Weights of a small GPT-style language model, trained from scratch on English Wikipedia.
Size: 10 layers, 11 heads of 64 (1 for keys and values).
Architecture: no biases in attention or MLP, tied embeddings, attention and MLP in parallel, capped logits.
Training: a variant of Adam for these matrices, 1799M tokens, 18516 steps.
MLP neurons of a small language model. Each row is named by its layer, matrix (down: output weights) and neuron, and shows model dimensions 485-612. Each number is 128 + 24 x the weight over its row's rms, rounded and kept within 0 to 255. Numbers have three digits each. A neuron's up and down rows have the sign that makes its largest values positive.
A block is one neuron, or neurons of one layer that tend to fire together. After each block is what it responds to, as a language model described it from the Wikipedia text at the highest values.

L5.down33:106080092116129104132113117123159129168112102117105133089188114146169113141166095121068142153148094126117124086118129140076133142084172155142128127136137108133104115144103114096166132142143092147162133112144123111082128097091118163110150134095099104113141105082126131139101132103147112160138147105154123072151134145111100119178128148131156093150174130147098145093112132090097131123112
L5.down199:129155129116116117130138116156070153136124132128151092160120134140192125162102153123099127149133120105176157146111137102114138167151131144173109117137101112109120121138139119177110165140124092117159127101128118110182139111100098116110141099156119146119136127150133148129163124143154124114124125100103121085158091126167185128132172097120134107089134115096161125118159152114133119130124
L5.down228:125132115100158095112102142165147125068177153123105113114100088127117121106138114112120154108132098110165101168149127123134099120115142135081106095133149150128159128114125128113091092135115135134123095172137110139101123155141102142197100169104142126146158126136134137148144143145161124087102125133098093117122127122127113154118140123149125151148160114119076172125096156104112057146152
L5.down258:149119129112132120121099133108186126128139124142126118128133143129133125139150150097131162111120179170123149128132136081107155106137173170138155131082086102109105144146121126080128097175140121113120126120147090144197156147137106124129127104122152054150135156143158142114146137164161096115148137124113125113121168166121097122122150130101120157131141124086110136110099176110100157141116
L5.down270:153137110169115114160125174136122105149124116145107145156105137160104136163099113110142126139115129088133133161099104136154138113100146101100085077090099147157190113142099122180109128122101151109127121140148158131128131107137085164176153125154152113151104116107086084122148157130113141150100166136123147129116166135136136118143118103136102088102118139115102145121114120157134154151140
L5.down419:124132111146109092122122103098134168138142139107142136141123151141168093143154123122090118158119128133136149144127121145137069145132106148114126089110123162103167151137133064171092159170163145129138118157149159064160139126120086136156129125100093058134114108142110127087159117124136141119104145076130130121082138130163171117158111131106126098166142130136076153133150142147113156140168
L5.down540:137132126143143118126151080128156123140117109114134135117130148187122143157109120119131175141167119120108096183125159113115157096142147144132132117080118132143168122149129169122075130128141088095130176111153137148154131119170098114119145113124128131104120116128124093112101139127162133133096137111104146120095141143102113190104183112137143149114103143121128145115131113095123119130129
L5.down642:132135134114129088138092090123146131148120134181098114136084128124099128133099120105140134097142129119143079138126128184086135091142108148093091150114123176125155139179134117086168126128155079160172128127127086155178178138215114135118124115122134118117143141110136157113084108147133117157131151133098118141116138143146122136088138114145160128124092126090122163105106149131123139158156
L5.down880:122088086146133090113121126143148128138149105080134134127154098110107128126088118127128115120158127152113094121120088133163183064117119130114146139150136108149167137113138150153121117143119106090096123149156151171145101105103093143141142127080110144157111122149105109124112179117128160099122128120157170150138147112122150116137152147084141147090103158115145177169105107138131131133100
L5.down922:152127120128102107068072107089101140159116114126157134127110140142110102130103189118132124130108123085162160132142148144141100101087130179089092126174144187149133107115123121081125109136114113193117111122115139120146078116172135107110138165111172091119106138118101142132158145148138113119167127118167130134103126120151147128152158138099091139092124125149135139134170148132137103130078
L5.down1138:117144124168137129106107094140123114133129170102100123120133093101188113152124132092173106134166132121123168159156143145107136158088125110149097162123137110141078151103159148079147129160141160148119133149097146145202137099112128159157150127115119094153125156074118118146129098135165141134154111119108124115111109139068129113082125124139099131148127153093123134109111147162103119160112
L5.down1145:116127160105138129137118125121141086165120076151168143158104169132164122158124144136109126094165166109189136133137133144141119154143127105161143122112148138097135115092123111147086125134131104121140141126107156103081126148110163125144126117142142110099200122157116140112115134188121101113149135144138105124137084139128112129147124132126142119109201085130111094130142140089158135124126
L5.down1255:152126111143135126112120127119142149172122140111168160168140128171127138115128120125160169102138134122118145136152140162144125132109116131098124054130158158086134113138145137125143103140119133105169117113114119116037119151127104083135060148173127124132181123104117161149110114104085117191164167151119142099137122113173137179138146145112116128121141132125123129103122098134131135139129
L5.down1561:131114162109144128079091132168133127116094127109154133112154167150095127126161116094097140164110124112165090156137140098160129083156131128136122151122132060143116151091149085133103138111090146107122127083102158152112120166124115134152142133160092114105185120110174165103118179142107154128097172178092121117130119125161106077160125132164114139127102144108157135144135126155137160122129
L5.down1568:148128159145135127175168147135146129112097096130132140141097124152138137142137155107124116111136155164122104153111136081129105124133102097097108101119093117101106131163103143143078122117145156139142142153088111161194150105129097119121157127169125085136126117163149144151126126153136107112112119155121137123111155154175089167164162154124129094127142146121162134142157150130094165168117
L5.down1763:121082116130100075129122194110128097113115156129138139159106117151165143156087120092100186176134097124145177119099124133104106136104149172073164097152122114116097094151130121111115128126125142117171103135128081136094117124159113116094149122123152109128134130119114134095113122116119113096144136120146102075156140161123102138129121113156088126100125086115091107116109139126115143141137
Description: Tokens completing names of nations, states and national bodies, mostly the States in United States and the period in U.S., also California, Canada, BBC, WWI.

L4.down1268:102127123094167122106129135124164115130150138095140137150116115099134146138122125109119111131131121124129121135142102098102185130141107120150185154113143162131132133138113100143095104121098124136112137135137177151171119121095133174129107139132104126125145110156147108117150144068091076152155158092120131101136109128109121138117157092088104127122141159099114113098146162117132116124132
Description: Prepositions joining an institution or award head noun to the rest of its proper name, such as Museum of, Committee on, Award for; also mid-name word pieces.

L4.down522:171137130152093072125138107126115142161144132146106121190088122131138121186104101099111106113120108165152126168122156139129116119122164156151121132114183174136126097150153143146118107124119134131155150164102123076144109126175118137118165159156096095151175118117145121130145124153120118137095145168135161081126137100144109129133156103113145161109146166156154135116120122104145151114135
Description: Country and nationality names, especially States after United, US, Myanmar or Thailand in lists and tables; occasionally mid-name word pieces.

L3.down471:119130134135098126167121108184151139131115142099144116136157139120109091144117158129143145134129177098132134087139146145142164104109057123128119134107148132121131118180147117134150101144129111124141117110140116090000138138145148136094173120155115150085126162155139146147133163110116150128152120104121121116146081113144129131093104118103129117134107160107131138138099149115131117124124
L3.down612:153111144150114147121127105124169109148126114124112120133086090129131126082135107136115133126106152101146080118158095102124076123135168104128151143182138131123097142105156132146105120152109134167073111100115171124167114158124162191132130126137156141168105138153152148131096087146140074130138111129137125116158117117114085120120060112078081176143130138094084119155101140117129141130109
L3.down1257:144164082158133136090126136126093141105127144139107157108120135131148138178154119080116117145125139167147121140102130186127128124132109109135167131126137083074088130137120129142127166147103113118148163116114151087175121180143142116116130134087117098178151152117111119130128094176162135088096151173135137134130120080153168169135157162133121139119128161095131120072102136122142117157115
L3.down1571:109088126131125128097159139155123177134172125162121113158121115129105117112136120124116126154091132160141134116137151136097136065147122113148132093122111116105142132168106106152133135144128077084126134101129125110135150104149142200175147108150150085104133152132087110109121166116154123096070102129133180066146114131142129119061103124177112102111119149115168151115125095088154119164129
Description: Predictable later words of multiword institution and place names in biographies, such as School in Harvard Law School, States in United States, University, of.

L5.down200:126129089149153142135121132143143127092114149123148118141135137148125124136092123143126108111113110192127137111147196131176139110087091145153132120108120124127132109122113104123157139147112137108129168119083132087132140099128095141156133121176150145104108113139109095102116136125111118150153116177150134166083144139125158127159109095082109151115162067138111126127122137136104134158092
L5.down238:120156082075098064110150143104191114164115146163117170137090136176135168135141141114117110096129088107111141174102116121144099111124104131101124126154110122085176100118124090121108146138126131149128141128075123134189109134097122141111152119122157108134110121142159096111106125147105104105090173101120083148171123101093181142120129146165092150102149133096135157150149171127167143105140
L5.down513:145081152109116115129123151096120112134089102135147180143105152117099074125122154166123094134142102092163155137108161115146179126153100095154139120125187122096073150083145102103134112151134119107081159162147148106079126137087137092114128135104116109128140145136123137123109143108152099132132117119142116120137114139156129124105172119107097099112150107143096079142145126133108151163153
L5.down600:097134124171132145126151112105165115174142128102130150116117073152136145128127121091124096073125114108155112107163149095117118148150103170136160148156163150095174131159122124098120154151120158140155161120157140147159135109144148115116133124093117144142145143136071091142106159114099099140066146108152139150141086114140149132143091147107104148114134140118118089086146121122083097098120
L5.down602:109115149114105092136171115161150093123122132106151125147137138133114086130138176143088109133165138099098129113101116124125101184127126144156131106182134100150136168118126101146113120096133122084116105109103128144026124133114125122118128151146154128109084070145139129159153098156117154167144127125103148103121146102165128133102106159117114141081105119128150128168132146159129139149138
L5.down681:150131114126112112119129122126126114125114172095111156181103138125137141131115158131116129160121129085130109098129136135134135130146131156132128092103154144073152104122145132119101114136119139137119170134179171119159094121166115139157118138130145131156109094108103142055100148098124140091126154136154100107129146133147150104129089171119149142142116115130143119121125097151133120117099
L5.down693:157123119153128121147138157102082126104075105132182134117145108142136141098104110145147151075137128133115153118141115123144091162115099111125122133151125144136138123130175121169116118157095108109118144116140092118177121140172106137102130104099144147142110100112144131099091110069140071114151110148100127125118138156116118123092146112096124096100129091111104129126109124178137140115091
L5.down889:118112140124087162148132159114110138124155122165111089148099124169170098122129109130125127111103153151099118129116080143168115108151124152136131125126166091101144111132118132139141135116133142132109101106133071102135111181132139101134151123158158145148120143099095135118121125119116152112145193152143089150126105127119120156141160129118134154120154125125150149148168149098091146153146
L5.down982:138130103141143143124172126155130124152115082117105114144183132126090097123106117120154133127143124120126136092119122171116138121142102115094102165142146109117165151131154123146108109163123128136113130127117148126186133151166109170100145105115108129110151119135123125109067142129138144124113146107097136122097115108108152140139106135120084094123140126133165132100107131116107108093143
L5.down1010:150151064127083120164153071142151120152122130135125125162166130098121127130157082135137139190111148122147086126089143143123149104140123134175081103134127169138117113147103112123099121110109131132120120113109135152175127172114149135161150129120132130170118156124113179091142137092153140129113103139112136161123114121117140113113154170130069138154103156104143126123089105131145112155163
L5.down1199:140126148131132110131132138119128160140140106078157153128140100154117123088145123098135085145149110073139088129175132156109102187123089134124132072126070151109134112155119123129139133119112145152129132133162149134252168124135096107099143150161145093124134111139094118114135114118157118100137150105096140149138157143126109139124139102129109125131142135091137115135162139151131094118127
L5.down1427:117132122194131141131118120084123100134107146129126181161167136130200120130145130137132110146144124151126152133143147092135150141125137135157100104169109143135121121140125097074095158135136115126124098125167125118102143122130110124154183105121091134128111077114115089142110145112152134158151071111142094097154102103133137127153153113112129095119146126126164140134128114161093098147140
L5.down1537:160136135069133132125149086148156135101147152103174150157078120109100147128112142137160149093132121089169158113101138153115139132107092094135131131192129117126127101127139148135130128152147089125137145107138117150234160080148145101112170149118112138113146134110136178134126155141153118129119119106144138145130118114096111115112107142127104139107136162082099130134112108136130100100086
L5.down1653:109141103094105144146138109112106147107133116143139136075186111113094103127151156124134103149144124140122121136142158121168106111111107079152119158129136113138124149163138104131108148108156113135126142160114080130155119126133144134109101100147077156143093127162141136144159037086128137094115127150126137149139158116132154094120130143121088151097146128139128107143105121084122136183138
L5.down1714:116129096115129135074126145106141084116134148164134140127141120172144103131115127169134100114130155132160099134150087132157169122082162102130120164136119130109129125128162118154096102104144122138139118130117135179157101179130109111148123164164134095122151147131128130116153138105189075120125152125143115126140053094136146126142134128125088136134129138105129138145117101122121119076137
L5.down1777:161126061156171119109143116168106113113118128132191145100148111175117100142135128163148115101108154137089108104128126102145097142122109144084154103091111156152152169129105144131120187124111119134132117123109147110105104125116078105102120153163099119151124107149081103160124135146129136096146170134188116058133107146108141108119147116080129131155157089131149154118155152111103101114134
Description: The word of or for right after an institution noun inside proper names, e.g. College of, School of, Institute for; weaker on table/infobox labels like kg, votes.

L3.down191:130119084138120146139104122131109145132132144120128106125135143076122076162125098143121109147141151162132132092149131145132112168145153114118105122098126136123106132113140099129112148146133144133105121104159154177168116111177117156142152152165122129162153175133106132127130155132141148125129148127155119121124119111131119109122167130142139163119128144094124153129134104151150132133123
L3.down279:125187115154113171125117119141109149133141119135177143148114140185122112114137153135122126150107143121122096148134132141158159217106096134126106164120135156151140115165132161132113183103101125118144115124134126100052166208127112166079131116113123124159085135138114089119110165091083089135101130072145132102160122180098120058071090103104080133158156158128095128099156138094152114092075
L3.down309:157150109121130114145120146128071102154134102080151124134097110132114135160170105145110177121138094119132088138151131110124167150120094113136105155138141162114116122094137115120109066101123141137133128121111122076081148122110111128115111129122158149105100153132128139125112135128168112133131172136130118157103147099112189127137144131115135161141083172186106125110138126143139155101134
L3.down1676:125071130143129115097126112111174062121159113162099130104130158083132120119118117098111149129077085120170128135115133147137143144109118131137093138156193128097109145137137135084086130143167109141136124164072165124062135142098138130087100097124099083154160124122129104144109139141144148140138143140135134130118112108128119150155149138134118116133141132097184155133104119135120112120160
Description: The word of, plus other connectors such as in, de or on, inside multiword proper names of institutions and places, especially University of, Museum of, Province of, Tour de; also Court and Votes.